{
  "norm_eps": 1e-05,
  "tie_embeddings": false,
  "init_std_up": 0.026
}
MLP neurons of a small language model. Each row is named by its layer, matrix (down: output weights) and neuron, and shows model dimensions 0-191. Each number is 128 + 32 x the weight over its row's rms, rounded and kept within 0 to 255. Numbers have three digits each.
Before each neuron's rows, "fires before" lists the tokens most often just after its 100 highest values on Wikipedia text that the model never trained on.

fires before: " |", " is", "n", " are", ":", "="
L5.down78:144136062068131138135136079153126127122156171104145133110126053120100105232177125108098119126148094110102124128110076123151088124119117103143136136144156087136206147136143126147147137149128128100158183095086151082123204123110052127118121089108139114160131136165134123126123107100158086104104152114134109128127119111144133121176185108144166120158161138112110142104056145166134151105163059090143115149139088132120081113116027147130191215096142182073114128167130218095100132125166123126147070140123085157112130102172137149149141163121096067125168103164170205102104097117085083144

fires before: "or", "le", "ou", "ant", "ly", "b"
L5.down73:122118163129086088114103068128102131183128129123126175101117120159151100141142150071131172154128057135127175114086099093124150121090118128101142159109088108166163177125080132109158099123080098122098140181089156162181137121148131108117129145102134138123138161163068104104087157109176139147155066156151111085177192142135150102142140109119147153094104087050137134110096160116099131133132110161110178073106135186192138114146203121188200169132143030144118086183127147154180128096187120119105175130140179118125143137121072096128050174155104137121074155144136063130145119179136081131

fires before: "0", "1", "2"
L10.down720:126169128153110173083122151123100163115102102167101155146099129081154136110117138167107112150123156116124139110116123115116151120164109137082138141071164130125114165148137098147189115144080086043135120145190185121146133158168109130159161092077095161108116103147126173145162111092156080137147093107163070163062145122128116117110103076127131148165113111089113109151188158152149159141160128102066106154203136112139109157143068161149089192140094092159108061083160110083108137133074102168133177134086122189084099103096099120125106208083087112148115140129067127162124073169102103144

fires before: "v", "f", "at", "an", "al"
L3.down234:119139112064094114180108156096118119130136065174079088121167142158158052089182159165196100123140116094126135117168151118159109176143134120190135135103106096120095133105144142123182119173103126124077179144153100144138119090120166107078107099098043126133117074084107119069103101120161152124183146115148133126160159113080144100121073131112196153127167137096138133105074135139161155111132135163115119098126140150140129123159120123132177168156068192137196085111172100223084114070109122131109098142165122154090090145133172120106160096171193125129153159101144174141137179095128152181

fires before: "o", "in", "p", "ur", "a"
L2.down863:104133190113051133125185142158125148141072060079187121125104160095160167136122140161131129118077159098102117099163159160071094089124129140156115119125088104102090045183087159080100128172102132107098154195154147075107136134107103181098098173129156075080119104107142181112161118149112087144135135100122095123152115096158179113127082185127103166179166122119135131167103129136108132123177144068192117133108145094133134146078184165102167115082055072124123167166131161126077112150136148140120167142139136116089113122178177081121173149135123190127112158115118145103121122136113128178

fires before: "r", ":", "h"
L11.down575:138074132137162126122104118135109139163136119128100168100169177205096126149155148108112126133193115084128087103113093118097096104152130130197142155176133083177142136096092142202092129131129026099100149155086171128107118193118121072102127111140195102128140141118123107116164144158149179178141114053141098141146156112157068129138108142104123131138107106132105143117153097137130158065157104167094138130165107125119127127153101179144095147139136165115165199175099132191138091107185097132039122125130102145129108168117085064080103074120140150102174069119152117139197106153179086137

fires before: "ic", "A", "er", "r"
L5.down424:068159073126149143089171175098140106111170167143091112095152133083112112099105103157134107172087088168152145118199114163200110144162195106135130172103069104094083160084138183155108167097115121092103127112083158142111112141096158123109128116133144135112084142066157099202091117122075191065122114145172186152108126207159134151087130172101159108137172070083112156121075154125191133156086101143130170131122129126107127212071117050160129123072141131080112091122127095154140128148108153130192135064104160101122122182122126115142135166152134119155145134149117127117128121162108077158

fires before: "s", "r", ")", " ("
L5.down383:098063113104148107079137127095161114052114139174122130148136091192175119086205099143155143104100105107117146100133113125150128103180128095198176127142163123109132052119092103158149089103099080139132125173159102126068133156175113109100103200133137165111167139123163097100108078225109158130144128083114118175118153091154129148096099162132150121182176121149143086115172162033138144143174127116090088051109092071124138106123131117104106129117124127143142197117111158120137150067147121178154159080133101181204102166114135125086131129145085154107182180164115135152109120114086101141

fires before: "e", "ity", "es", "al"
L10.down622:185131110125173092130174165048141056070129188109166149154084059101160120113132094135130140067128123102106118160146112094077179136146151117115126123154120112171160099100120182151132167154082102152177148114094135109110153137176168119135125178158126094157146113126098176093141152097158133134104092099163144170124129128071154137115102082158121179116151121128154129066127109126126117119189155118162211161068129100140035117095106078128150195146132133136132106153110107167143098133120120142160115130156127096089093109116130115070138087077178135101160168129157152108178121172087100162

fires before: "u", " ", "is", "it", "ed"
L5.down728:152115148142081079125113155146078209056113099096135095150130087085124085106108110131128044134138107118119188131119142199129166134071115149109146154084099144097151101084157151103120052175149139094114113159126117150198121153117169151111139157095153110123140053161178104145125131080122092111192152161127136175137188129147174096140127136130110164091161115068136156107139143137160162136140084131096176108089144195135128148106165158148116182122129116102114172126160170182107125088144095195114163127095097118120132129164137095164128151114104118167100123154103087130079118125143150132

fires before: "3", "4", "o", "a", "y"
L11.down699:159122154173148076149188123113118172138062082103138184132149097126063182130182146134163138139099136123111109083110097148163047087154196096091107108095104087124103115141082111096137128153165101156168145146140121155189163175159117164151092127163125105133131043145080107124142088139060186157154136107107141121159105211137138087076142120065075124147129152140160105115082151136094144112163157173170093132122074125150151133058113146111147138163168104088096134203171147153075154171082095164137168129125063139131104120181172116123154106102141132146131104122098095084103115148109112182

fires before: "\n", ","
L2.down866:125124078100141082154187172135145136096118075079145098127173177156105139136171121119106150110124113134130112124131096139137050132105126133108109160129086155127077080140107144144197137140120179123196169104111089120114148108118129119091063149153162158106149084166110115186177168105130204132145130119146167089155156061143098132110121127075166176173104068129128130139141163179130114096193167195111145130136065091111090118084129092102126114146118131090167060138126206147160164144152055120122139138077131143133125133152121109113181129133134076157108132100155119102119128108137080159

fires before: " ", ")", "il", "en", " –", " of"
L10.down255:065111119168125126128152086106157098133138081163130131162171128084126157163123139104141124110095081092128195077152155132146095093135144108167087089180095122155129075180123155085117116159097099147113069092091164167191105109108150122181119182131104114126054095146124121086161099093103143112185141154147199173135183100193105085078157104196159123114142076131138168112137094148133124118088108110096142113164098134109072176112165150092109123160115100157109120127092138186168137197089115096155188129061146121146106130102118157094122160100168179094135186108146161131164110107093129133

fires before: "p", "ess", "er", "i", "is", "it"
L3.down570:143153113108155142123177171126135140200118134094107058091106117076162063105152095112087067149139100117144072107091132133187112168142137164145093178098160121115189121124076161159169153111153201132146017147191158092103122168083147182107160113133132150138098099128111143137120113125070110068169126094095147128148148115084104173133146146130137039126128171088109108129178126085145121159153149140138152115200120084132084129178118120111089168131132203096119146080141121119104176115135114061115149105107150161134148173155207092135120111134111136168141107115161111096101106101108141149

fires before: "n", "er", "r", "ad", "ill", "as"
L10.down511:146153099135188127104095177132150150068163116181206094150082154100130159167135123143140120103158134146120163145096088138160109115138142100071084172169108079134090157075155131101153119176137091096112163184134116141078151129123162135133163102118174147129171139097123145171087062087148148157201095065106138125075092123190064116131117154136145095135129162148132137128048145150191103131090072107058162106139113147137172141128148081126108147076184127139147161096198156090152092172085158142109081096102140148092124133077096154099108128176021129128140135128109116076125151132080103116

fires before: "ry", "n", "it", "y", " of", "'"
L10.down766:122083122093206114197106151135117147153138090112123163053159164164139176111147127148138141166199130153089104191097097134144125156106102174153151190100155100075071041158160158111124166095117150160169105139112177106148166121179097113092151154172098189101122140081136097095121134142058132089180104197150099121163140074146137110085140165092144111117178082157092077080086127114134153099062112150136103096096145160170146115167130090106138088121070083132131150172167161117134109103181130181131099125145098161175151138156106130064143081101161104140109117111143132142136106134206106135

fires before: "s", "es", "ions", "c"
L11.down372:132146117139180123082128181074136093113158113140159122153109137144176151147120142183124102193138078156111137054160108132127099146131098092087137115127118146087068122130094068123081102170124135140139120074097147155107095170095097067108147093131105135129160184145113119150138124131159130177088180156158123145200140095090123106101144160092094125142143138179078116173187105128162172071155081074103099159094127073093198149107154104106152166067179116145151123134174185061158142144128113178087114136210102117149126117093167173095113126091153133094135092149088122118140161110134164102

fires before: "ity", "b", "at", "ed"
L2.down894:170221093070174118132154118119127142103083147136127102157129122109152123097139160166134156201086150118103167111145180100114130104115146137189109151134144153134149094132158142121091077091136119123164133174069135104121104108179103152075160122045127097042047134092149170184145140123153171121149123118123154087136135188053154132169099144162124125138184126110172149137177066121139086090156136200128124073140087115098132118110146155149109151146074126074098140143172139114148118141080160142078128133108100116114147154156158139087171111154163126090104125167137155133082195105095056118

fires before: "as", "p", "iv", "an", "ber", "ed"
L5.down371:127217116100163149092098079112117153119054121147055106121092179128155132101185156173098166051085121160140132138140138078125170121126090077118138126199153161076140134180071124088112119120136138141106091101124160158102129165174130103119174086131112096101163109175127130113137132171149147078106183130156112086154149128148112151110090154120108139145168042162128089103090098133119176130122101181149159114120118095147182231117129087133175130094141075137172110176196096124120136073118083136108146156181127116110141123166131171137154154153117152145131127099146163091111177164121177163

fires before: "y", "op", "s"
L9.down763:139068150154132135088150163094150142111151092085115194170090098121161054117084126165097131148101104163072046107128123103135113089122167111131107126140064134077119075147095107110117161168148137157131141183131167158111149129131043119167120109113186197125088123087121138120151134108153187159120201121123139140125122103142211155119106190068121111144093079146145148161133114156165142130124123143126096147146201141135123074102082101113118156111158163129166160100158094129130160118073116119158061142134162103095159168069122134160147095139153174148116144130150101110091162146117159103

fires before: "al", "re", "m", "el", "ort"
L5.down461:147077155172151134152107166155151150149146094081126097122118172121100138076119161150097150132125204082175127136095064115133171102178179096146199123098164158130104119108114198148146089139170087102165103181136114053129079122127129165100132060059175135153147099178071098076145144132086132140140069150083129142165169124105124133165138114130102136085173162145163159125122135176107127072113165111157163100164116101103071111114121192132089120116138139150116104127147146146094105147205096157123156106185162140092190134121127084101109141093126097114088117075113140102108154105100094135

fires before: "er", "ect", "ac", "ic", "c", "ec"
L11.down234:031158112119139101180120089076210121107123123113157079150151154199158194190173104117159110143138131080189116150171127185092137125160193122112113159117164139172092163143132111125161128118138114154153148099108159174176116143142108128143152109158116144164163093118133167099094131149140130097120136151140116103166128169091234139126136137099101090085149112097129115112150089130144102112115181158111156118135116137167146137107135167077105064071173113128101135079122099153145097094168041108162104168078054144064067124137106098129121096137159156151115168110114161121106065136151093189

fires before: "0", "1", "2", "is"
L11.down449:174133152178104104119109179096161112095089130125089134123136161162141162149144074139161125119166139162150131141091129094139156108163132126160126141114136125149114164122048087083176117139112114114136107186098101143083095098132193020140145110092108136140071080124141150086121092071124123087110106117179153123116130101147101145138111110087176157142059112115129053197092085220121135162154152125141110197129196083119119092118130136161058180141148151087138110158135127077125197104114125164104139064129056118175160137091141161127177156141156164113132126066118165156159083164124121166

fires before: "as", "ch", "ct", "ad"
L5.down792:083168111164117109135141158114118142080163163163080146151078100150139118145083120154133138145126157093127073133154051139079174082097160154132185232095122123065156166163070073129153115084128094121152105093124127042081187096119131159095109113135127090142119120128114143190118142155085124034131115082147162142173157068124149131172190110162129140184110135133092170126173150143166119106138099125141141090091215047201120188119117095173121083135133150107152116109158109152095159159147105182124121158161140111159117101053155195120150118136142135152128131104109126158130133105137082126

fires before: "er", "ed", "p", "c", "k"
L2.down121:087188101094088155063128124108149131114102090132076162132091166086181166130117115107111136141140135044165147137109213107141095106150162125079130155135182120135112146101135112143145126172106130099125119141111152149077142128144121141115126139136182133188132059159121116127128100105087177107085167118123151149221154098109144147138101124165140177117165173163150142123116082127132180107139106111127104157091112100191130150144123059066100116064152137089107136127138113124161165141171089183124141140095182165122112112065156120129117162133133131220140133046161133134114179140175078191

fires before: ".", ",", " and", "\n", " in"
L11.down726:161156093087125107140137144130089098091113121108165126143118082100161143116163123082158136131100177082141113129103067163093114120102129080135155165085093120169184135097125158086142135120145140107139111131137174153151086024192137167154109120128202221107104076138078111138176161079102142166111113110130110145179146143176078099132114089121179154143143136133100102133129146134154141163059063172103117130185152087188104165172131149043109084140165123145146095134086165146095169170121177121102149101119122150154127138088065075138130115150168195143094070121109129136101130111067143072

fires before: " St", "ish", "ain", "ff", "ed", "it"
L10.down375:167086117155101074158141095130129144087103083158173126081097119126094152111117065160091142116125128149158155152120110155094094089100124136090143044088159173066137053115163127161139123122176102139133080133152097167179118123134126124148166199119133082147130118152163140155133096173112112097124202146091074187109143123171131142086141143154087143133116048080170158097084147090116117105104126122121099142174147188174192099143159123168061081113155163169148124139179093137105153134124145094143074103120120132093116132080184130043146077078164129177101171142146130145138117132122132084

fires before: "ic", "ut", "n", "er", "id", "t"
L9.down365:108150062104140093069096171131149163151109171127129108130164150165144136121166131109133155151132099095089135126106134163135153085115104104122124081174139138153080151175089123171138120117145104085077080128121141204126147119121101119139091137192079119128147110135113178105194071151121139088139077124128079160146066084128110149096221108110139073142139134088134130062191135059134161177134108164201099118114112121098160111100127139161066081095172140131134134153145082195172150175146073140118148173106168154116127113098110094148154145183143147139153140131110167172082115139170142139

fires before: "it", "r", "ant", "y", "uc", "er"
L6.down693:078144105174089156195111151124149084167095137064124138134180129125152138164126109159125072161125154143094069168117116104206094077145138163181117131127140105104097128143120162158142127087097104129140116106130105144159145157095110122133122112101035137156098161173084125173137105130141134053162148176104124131099166065089138173131110168167154132138173117098104112118080172067107125182123116173154176083103140072162111148198137072159184090117142119125124152116145150161125117106095064113140116153140145117102144219125146093089110142122150162085126139085145112177101133143122112079

fires before: "\n"
L6.down868:149146128116090144130149092134162103107171166077160139075136139111162166105126090193085147093200111084098118104104097139132103127131106161097075180096088177097114124109115195147177123162128152129126127151131125132106174102167105143117111122149126182088056110105111123130174201076089119173123157161117137153101179148159107152124118148127141135148098118153189154118107114123077096149180168099060092171100071102189132172109134142190121141170141142224100102086063142151170130117129120100149168117160143164062116098105129068156119092153128148123113171106072165191119148073136101116

fires before: "is", "r", "n", " on", "ou"
L11.down816:150147138074178104185140091169120066192168120130058110154142154153119138113111115094162151134135181122123158139073101126144102086114124101160040164181102104116039141132106090148174158126137133090135158171087146186195169104141151076127137072139132089162143135172149062171169132147114161151162085105092158068129092120109063110145101108108163112157088087146129166135149084096174114150123126185115136155123121088132132129099126146117128177132139156148124154126118104096188096141158069150140114117131105088075111160134123141160103074174139112114164107141102144094113086153053106130

fires before: "es", "a", "el", "al", "ation"
L10.down618:165095142218125130175120160124120132133085106123147083139108102086155173163122108149176040085118139145122170169104087129184162134129122128160136152158087206154071130146190121153059131157166188149143129113122066143121121097165132136058093105108164111149165090150091121125129117131170104148129093053167105147039108151105184148137136155142176099118123164148158138081151160156143151103092200100150172119117081105090137127130083138118103089113150107143101096127150179123121119137099143095078155103161149127066153167147140144125138109128105034136140113157132076156094089107127104157

fires before: "ay", "an", "h", "es", "er"
L10.down450:143113134182124183080146130074135136112080145174069072127159170126144114055099087148090077076147117126128094131128141113127166123103096140163143141124096138110142096078135103098172170189124142104147142101163072090168134116145123165132100109068185144122165160117097136138097097142196042125121164204186118122161108106097119112120177137125162157192131184122169124143152142138119131160113106125111169179156173114100120109116113153118099117096104139095104183143117120132140088171114135155144074092083164072067150136124115127140138129095146192147104121176193147142118097168046179133

fires before: "\n", " by", " to", " in", " that"
L6.down564:184179117133103172065159117105153123112088103084148125066136113132151101180146159098069213093174127078125124151127087164084162099135138160125124140090090127145123086156089174085182153175138118116167104162107108111106104088213125245120127112132201157124102131114115107143151129072151166149121127084111153098146120141121124115175107101150176207103101137096096129085115131173088125088131124087034118142139126123136127130137145184149088173135147115141175109142130112112130159095144116140118112125134106115078105167108104083080177119124130076161070145181137097122141155151116177167

fires before: "at", "e", "ed", "ak", "et", "as"
L5.down347:103151159140075095174154142117122084129148067089092177131150105144154171090086079170112091116087170148155136123160140113074171180111167086129157152131104138171136112180131145068102177109132177117140155116101164070102099148094079148085121129140113114141141160097146112152151111118146112125194162097182123153138156200048138100124077087139140136154126181151108078126185155097090081111143081142132121089159117161097141124130199125124055134137102103132134125083153059086110088170122086155091154168168178163139132159106159118062130133131178178104132105100177147167177132114140100119

fires before: "t", "ut", "es", "e", "us"
L3.down860:160075120108139109129158100179127104168121113099133122121167074098141146181139098146090089096139134161092123115164089100126177134142202084142152115078105173176074146132115175140117184159114093175170110112154087120169114146144098124099130151109161116128141161105166133109172148193155119129090107096170127075110110106091126147103121155103083153143122139116079084076202127109195128178166115108109142139076076124099140135119138116088182117194112174128142187101143125131121107156124042143141120130138103131141080130145174107075083023125139142132184131109131138136113078182146164154

fires before: "s", ",", ".", " of", " and", " by"
L6.down434:132139102113117110124158108137128108112107144111136116140118091178137147208116133130121138105145109119129158153136138139170137110117159120096153138080148201147168075186185136080084170141157117123155158129121149162062145130147103151085114105124108138082116137155099084160145142103144155115119132086114187143093089121141097076134101166138112114084070111162127154164105137137169140159068167170116006118146096135134062072164169113101163207106151095129134067072046142173121150141184118071119087088158179129123104095130103129125125086112102150097109125126146194111140145135131143143

fires before: "ay", "ac", "er"
L9.down452:113089092119164131153097100118173132125119127138139102135122161109152125141160138096104105087178151120138155160126123118074148117090109109151103121168059093151152140235116098102132100142086130099154161143123169153108062115167070160139100158118132118092101044144108117142093083131194095083153131166076158134222117119094091155118112133154088176208123168122068149122174139101082128139141128085197135112108150097103127144165125177172140095090145140109109117163157095182155152147129114144149133111152158120114149128153129131133148109115145166078136127167209151142068148180089091088

fires before: "re", "le", "el", "k", " to", "b"
L6.down516:174108120132143103107136112124101119149132116150155146103094151126128086117120083180133142085067138145136155106062119089183127103156121074125100121096163120134147098102112125151111124137052131078145092127122152102197142161190117149084090118100172165215164115145084122140098191135146074164128100109146134131108186150122115159188145080135165117160139107116109069110092156169134127162109142128128155118115172070082108106128120115133175132090223062167113171162169117093139100118161157063152118128141151120176098193105139158076142130102179166161094142118088096133169176133156128051

fires before: ".", "b", "so", " of", "l", "ong"
L10.down181:150103155150090076142150181136047181110139068120110119079125143186166117138164079088152135147121151096115151144115108149138170085129142111114113079163152175147153111136141148186115117152160171146096140125129093055081132141151191144144107141122142121112105148119102163155126160146143073212092163101159185096134120145157169109136072154149106095170121122164143155066153135133089157134090166152144112102138100061142126099119117150133075190144141129122091075129105118167187157179181096115157138049113115155119061080105118145123129124138088073167156131144117092124122089131187135103

fires before: "id", "ing", "ed", "oun", "e", "p"
L2.down501:137085120134129125151126160085142113107143146111075111154191079113111131161109124182064104116096127163080101152140119176088141137109141125184066079115138122107107120116136167116101097161141048119097134085107133158101150181138156160080118115079164072120162190088137141116145149100205121143154131092121135115131098163113215131139113077143188112157118120135155098113195103050147134153128087152149191098085146092144127185086167127164134192112074089084188116115126108158130118134126135153104150112120174168083083174097150118119057084078168166177117104119166149134132175139088176128

fires before: " ", " |", ":", ")", " (", " U"
L10.down709:191179175131101133139102146120150146181105136077140150138145079109096150147140151085184152087142112117159162102152160123091144145103168132154141080161140126114165094051183110110152148120115142134100178094133117175123143117135056116164112143127063121098069180078117112169185113118156119129128118126114147148095120133122103078193082112121122145147119115091176065138089175112133091111150119122091144132146123106082091161122087162076185255132154158111140175108115170109162112116057127111117213130170143128135122099123153121089157156165120115079121149151167104144165147118119146128

fires before: "ct", "as", "y", "t", "g", "v"
L11.down663:145161159167177120110125137154169102119114135123121112048134120090117153117143074194163128122105111110143170197116146139086112198064107149080108165129126126122129112083050086091123201137168052160118124111109145162122091089144120144093120168099073114135152136150143106140085149143131161063139198146051114131130176162118112124137146091073131128125095100138132128135130117155134162128130112140117179078108178070167121187180159066104131069156146129082147118110168186137157149107140058109142179135128072117110117085094124124141158097130148134170170097115052141172116141134118150119

fires before: ",", ".", " and", "\n", " in", " Un"
L10.down628:136101069061119095132124127161110167125075151090114119130149110136122122116156128116164169114133122142128170143090112080176140098113165136150176155161080134166108093133136153069106231155143143130151124147114114115102125082164118177110125129095139151113154175098109164125108150103126119162141139110113083149097097151132072132202113087147194147059162188132172112085093073153166141164123095177117060125082129114118101106186173123199123118131115143059125081135114156204132162132168141151111136079114101133077115185140186101087161113152153104158112167130115108135186107115100089133

fires before: "s", "ad", "c", " a", " the"
L2.down562:170063202135167134141113111066074103114129159114141185135083088106127107130107077187102117080089096188099121122142141125137094164178121118104165098151153126123077121124141101149163148156125119127102141159129151167130134090115182100190132110158190087139132136105163149131163171158126151150109110099147151125171118085093118155101207157103144079152074117194121145121193151149090103179190161170167100094121132092071125090102131120173075169112118136186173127135134145132079151119065104085139127060094154124126174090136144132067125142113148137123132179151075093121179134120094164077

fires before: "0", "9", "1", "6", "7", "3"
L11.down261:137093099177142092123144136150081113166151104148070104104085060130106111122085118159119150121087152106147122075202109162123114111131063169145148201112142130132114174141099102111209115117172130121122159171139185143131132137114116143145141090113132141053088152120122098109182096147089145121080168133137094140146125087079121129105129150103117097114074156125089137120050102152150142143113113117166095134091195099105136064114121148127157133097108164021179123144148126102119138112191120175149157099145041120116149171133105146147213100122107112136145118148076190092128159122164181119

fires before: "ity", "ing", "i", "it", "ion", "at"
L3.down34:157140134104119196113138139140128107128133124176153153112085086126113141113127132131158090142115114130078104181151194172094119070144065146157146142091085128116089063106176085135131157161082129137187123128084059144148109149147094120088150120110145146126140089136176137140101171106167151143116108135144138200066144132138094128125079125110146120112175211079180137155131127143148110161154103148150130140100079087121081064127203177135078140136143095063163124087125137104131153206210131195125105087124134123069101142188125223132154117108116131091156064116093133154110134087094110160

fires before: "ish", "u", "ic", "and", "t", "as"
L3.down166:145114101081105132097108145167073134088128164143041142156134096120156117079111103091122151179126067131160110041160135109107138117111096114131129075112110143088113172133127212125145121179093092157118117119094087158137102093152056138104109167142160112116181096116187123091170157119073153106149133131087149088083137169111121083143123185135131120160170155150158112125156167185068163137132118114187215129153075084122122126152157129140120134109112227087125133120061087221156068135188132117130159112131066167133150149093161139113171144143150103101163114111154101128102142125152174148

fires before: "e", "l", "r", "al", "ing", "b"
L2.down133:112088146150193176086146173102108108056106126101104142137139102125136114084147165151100158109118128147113063167184169148166086113149121162134122133150152130176138079175146104119113137162106128161135151151103038064091126123095136114121146098147120173132164073103119111141157127108133096123143090076078142196117107061094148174144141097162161135149133065058175115161172138085155168096154093151123174143186152107121128139167113100136111183084107102108205105130115126127114125132203137139166078113188205093097163149126095154179127103085072175136136111139129164105118185165095116114

fires before: "is", "n", "i", "at", "t", "it"
L6.down680:205120090149129173148168118063138182124170092116114110124110105080135114153105134107152085093173116124118127163116163119180133087124136164126112150118111122090146105113163148126081142168141134107110094111066105095126159155187149105173149104115156153130127116178155140143125168179127111071118110129131195146111178198145115110114082064208105128078140185116124106156181148122133107117190085197095131080130093108151147117087128079126086114139084096090141101142164181122121126213181103097124155127127100095094183119113140150064104128102121102123155158097061122122162124138138138138

fires before: "t", "k", "a", "e", "ar", "ig"
L3.down204:135102140120182057114149135137152080093108107076123185164180076102109148182098168171117172111182132199113179112117100187150144145087091176125092146185102107153129124081193186108147128151153119139115123144097141132140111132132110093068111132149075122236180139089094194107189120122128150146077110156110084182087110119133124131083185090086170169106095150111109093139149165137128119118106105088136132125115087097151145149138141134119051107118110129111134128105065150147121128118073115170067115115114087055161112111119127197120113142102110106148083189163150123090124137061153161118

fires before: "as", "ain", "er", "g", ":"
L6.down760:148106138135115133182099135138167130067116068128165134097111119117154139141183087160140151087151124112139154104056175148128128157107133158158108058096114098173093164150112137099114159141114134078131131144104119092149089154088129148130134115159137116149166140161129176102139045130165169080161182202143125165121175123108142181163169126162138168107158158117089085039071186062152172116153067101065135101089138168131179204124143132084156097094108166103146090100129122074172117109144106156129110149184103139083105129134120057117167097105134116110180134162072096142078128107105155119

fires before: "age", "ish", "ud", "re", "ar", "u"
L9.down438:128089169102153096110071127105179206147114157112182100084154098118133121083121084141134109098065053095083161094142061129106106073112151084164122134115089179113093127139157182098135092152108152105132183165111133119170107138118093165134170145097186118136121095177114150128181123169062132169115170145106050153150124125147251147091132173104092129144133153130120123148112128127129118112123134078151168150156069122148151159132139131169129104155189194131181110077119074126128134119150116129040101083118158149120109067121179094089124158154126113097142108124150170144101100139170130128

fires before: "t", "g", "e", "c", " Al"
L6.down692:158109140141116086115149160098103034144091100121088099197112168152094061129081130135140099102102164204110181150134063139112143136160136160153074121156150088132153126151142133138162176112080113139154129176165170101140086132153044155107150170131074134153145177070125111121048080108124131091127166115094135135097096149144204160139120115163120117167094111159052116123187131078099123125160107132152144137156096103092152135075199118128132132089156149103154126104112148170147103104129096117137084163151083200117141069185132227119155116078153083162111131122126110102163147117100115150

fires before: "or", "y", "od", "ic", "z"
L9.down295:141141100092135140122131147185127169169096131123147106212074120125157139147077119152105145211106130131170133184150142090143084076042162093113105151095143123181111095119084054115078104135148172170133175108146076151099143159111078066062073125143095070149115164078093149124093066190106128125177102156152133096164147087113133145104132194099105106166128144125075092101102131091127187144152147091137118066179126142143168141160167158170145120077099140135106151104121121090188132105105104175146166138137149143140128078098112145127091185131168105127120146103123132143161160160102156102

fires before: "le", "b", "ou", "ov", "ent", "il"
L6.down820:107117177052139096103159148199122148139099126126108159110096143111163119110127186140117192175135134125085134101110132054125093048173099126107092161149145136174108188157133148153133094113074134151129123147104145189153072164121132120096141224135149143117095146075135105157094136145119144124122113113152130114114155098149125086114130144125145122103101123117100145171091127058167099106072099089137135049077135176196127126105173100138149107185101131131082050167114138105168148115209112126150171132114153143120093190126172137130113167161076144133119091125068127121111166141201073081

fires before: "so", "l", "s", "b", "ong", "g"
L5.down878:095129116175085121146165113099080099132153117107153161062090157090151098136134129068167148157126108108164119110051119149155179113138112107135065111127092140146077102137193113111168117137132114109102095149092122162106147166122134128164169098143104106134114140126117143164088162091110135194135119200108168117138139082137179154130142219095106123118078127144140139181148173118126190140146152140109094133157143017148126122108083161123148086153069152134141103140131124086135137188192053172179079065071098177130073161117144114087124129081197147156147121098113109162082119137137138138

fires before: "e", "r", "it", "l", "el"
L3.down788:139141064131154078186147082158144108110162052138097096111103128124082141118124137122111165142136107135102102115173139129154116180194163145085202150121159135111097099124163199161158165115088090142118064099139141123164090134165084121122111164145075080152124142106085128103082182124110185059084141201115157091177137077086087121121104143099127174089103138169061080196167145126108125129140148133158149138129132126105143111197104127104121165121139140146037155145131145170103078137177124186134143132116140179106159148119153064112180110098085128122124121133157181101082120105141108110

fires before: "ct", "al", "y", "ew", "f", " "
L6.down79:145115088063128112124160074140048058107109090132073102111096079141149097163140154084107139134093105082127122138118128071122163132177092168145181147105114164160080118100127120146146159142188127087095147158112125156183142099159119146103080110123100152208105070127141094056101147102143152118174164089096174108163179134123137130195100104128097108124178122138168115109155139129124138122128144088114115156168109138153160151066091153156117159154147105111109071130109158145086103194138151086105178169164090136065129184159153120152170140163164133141086153173089134104125157083194135195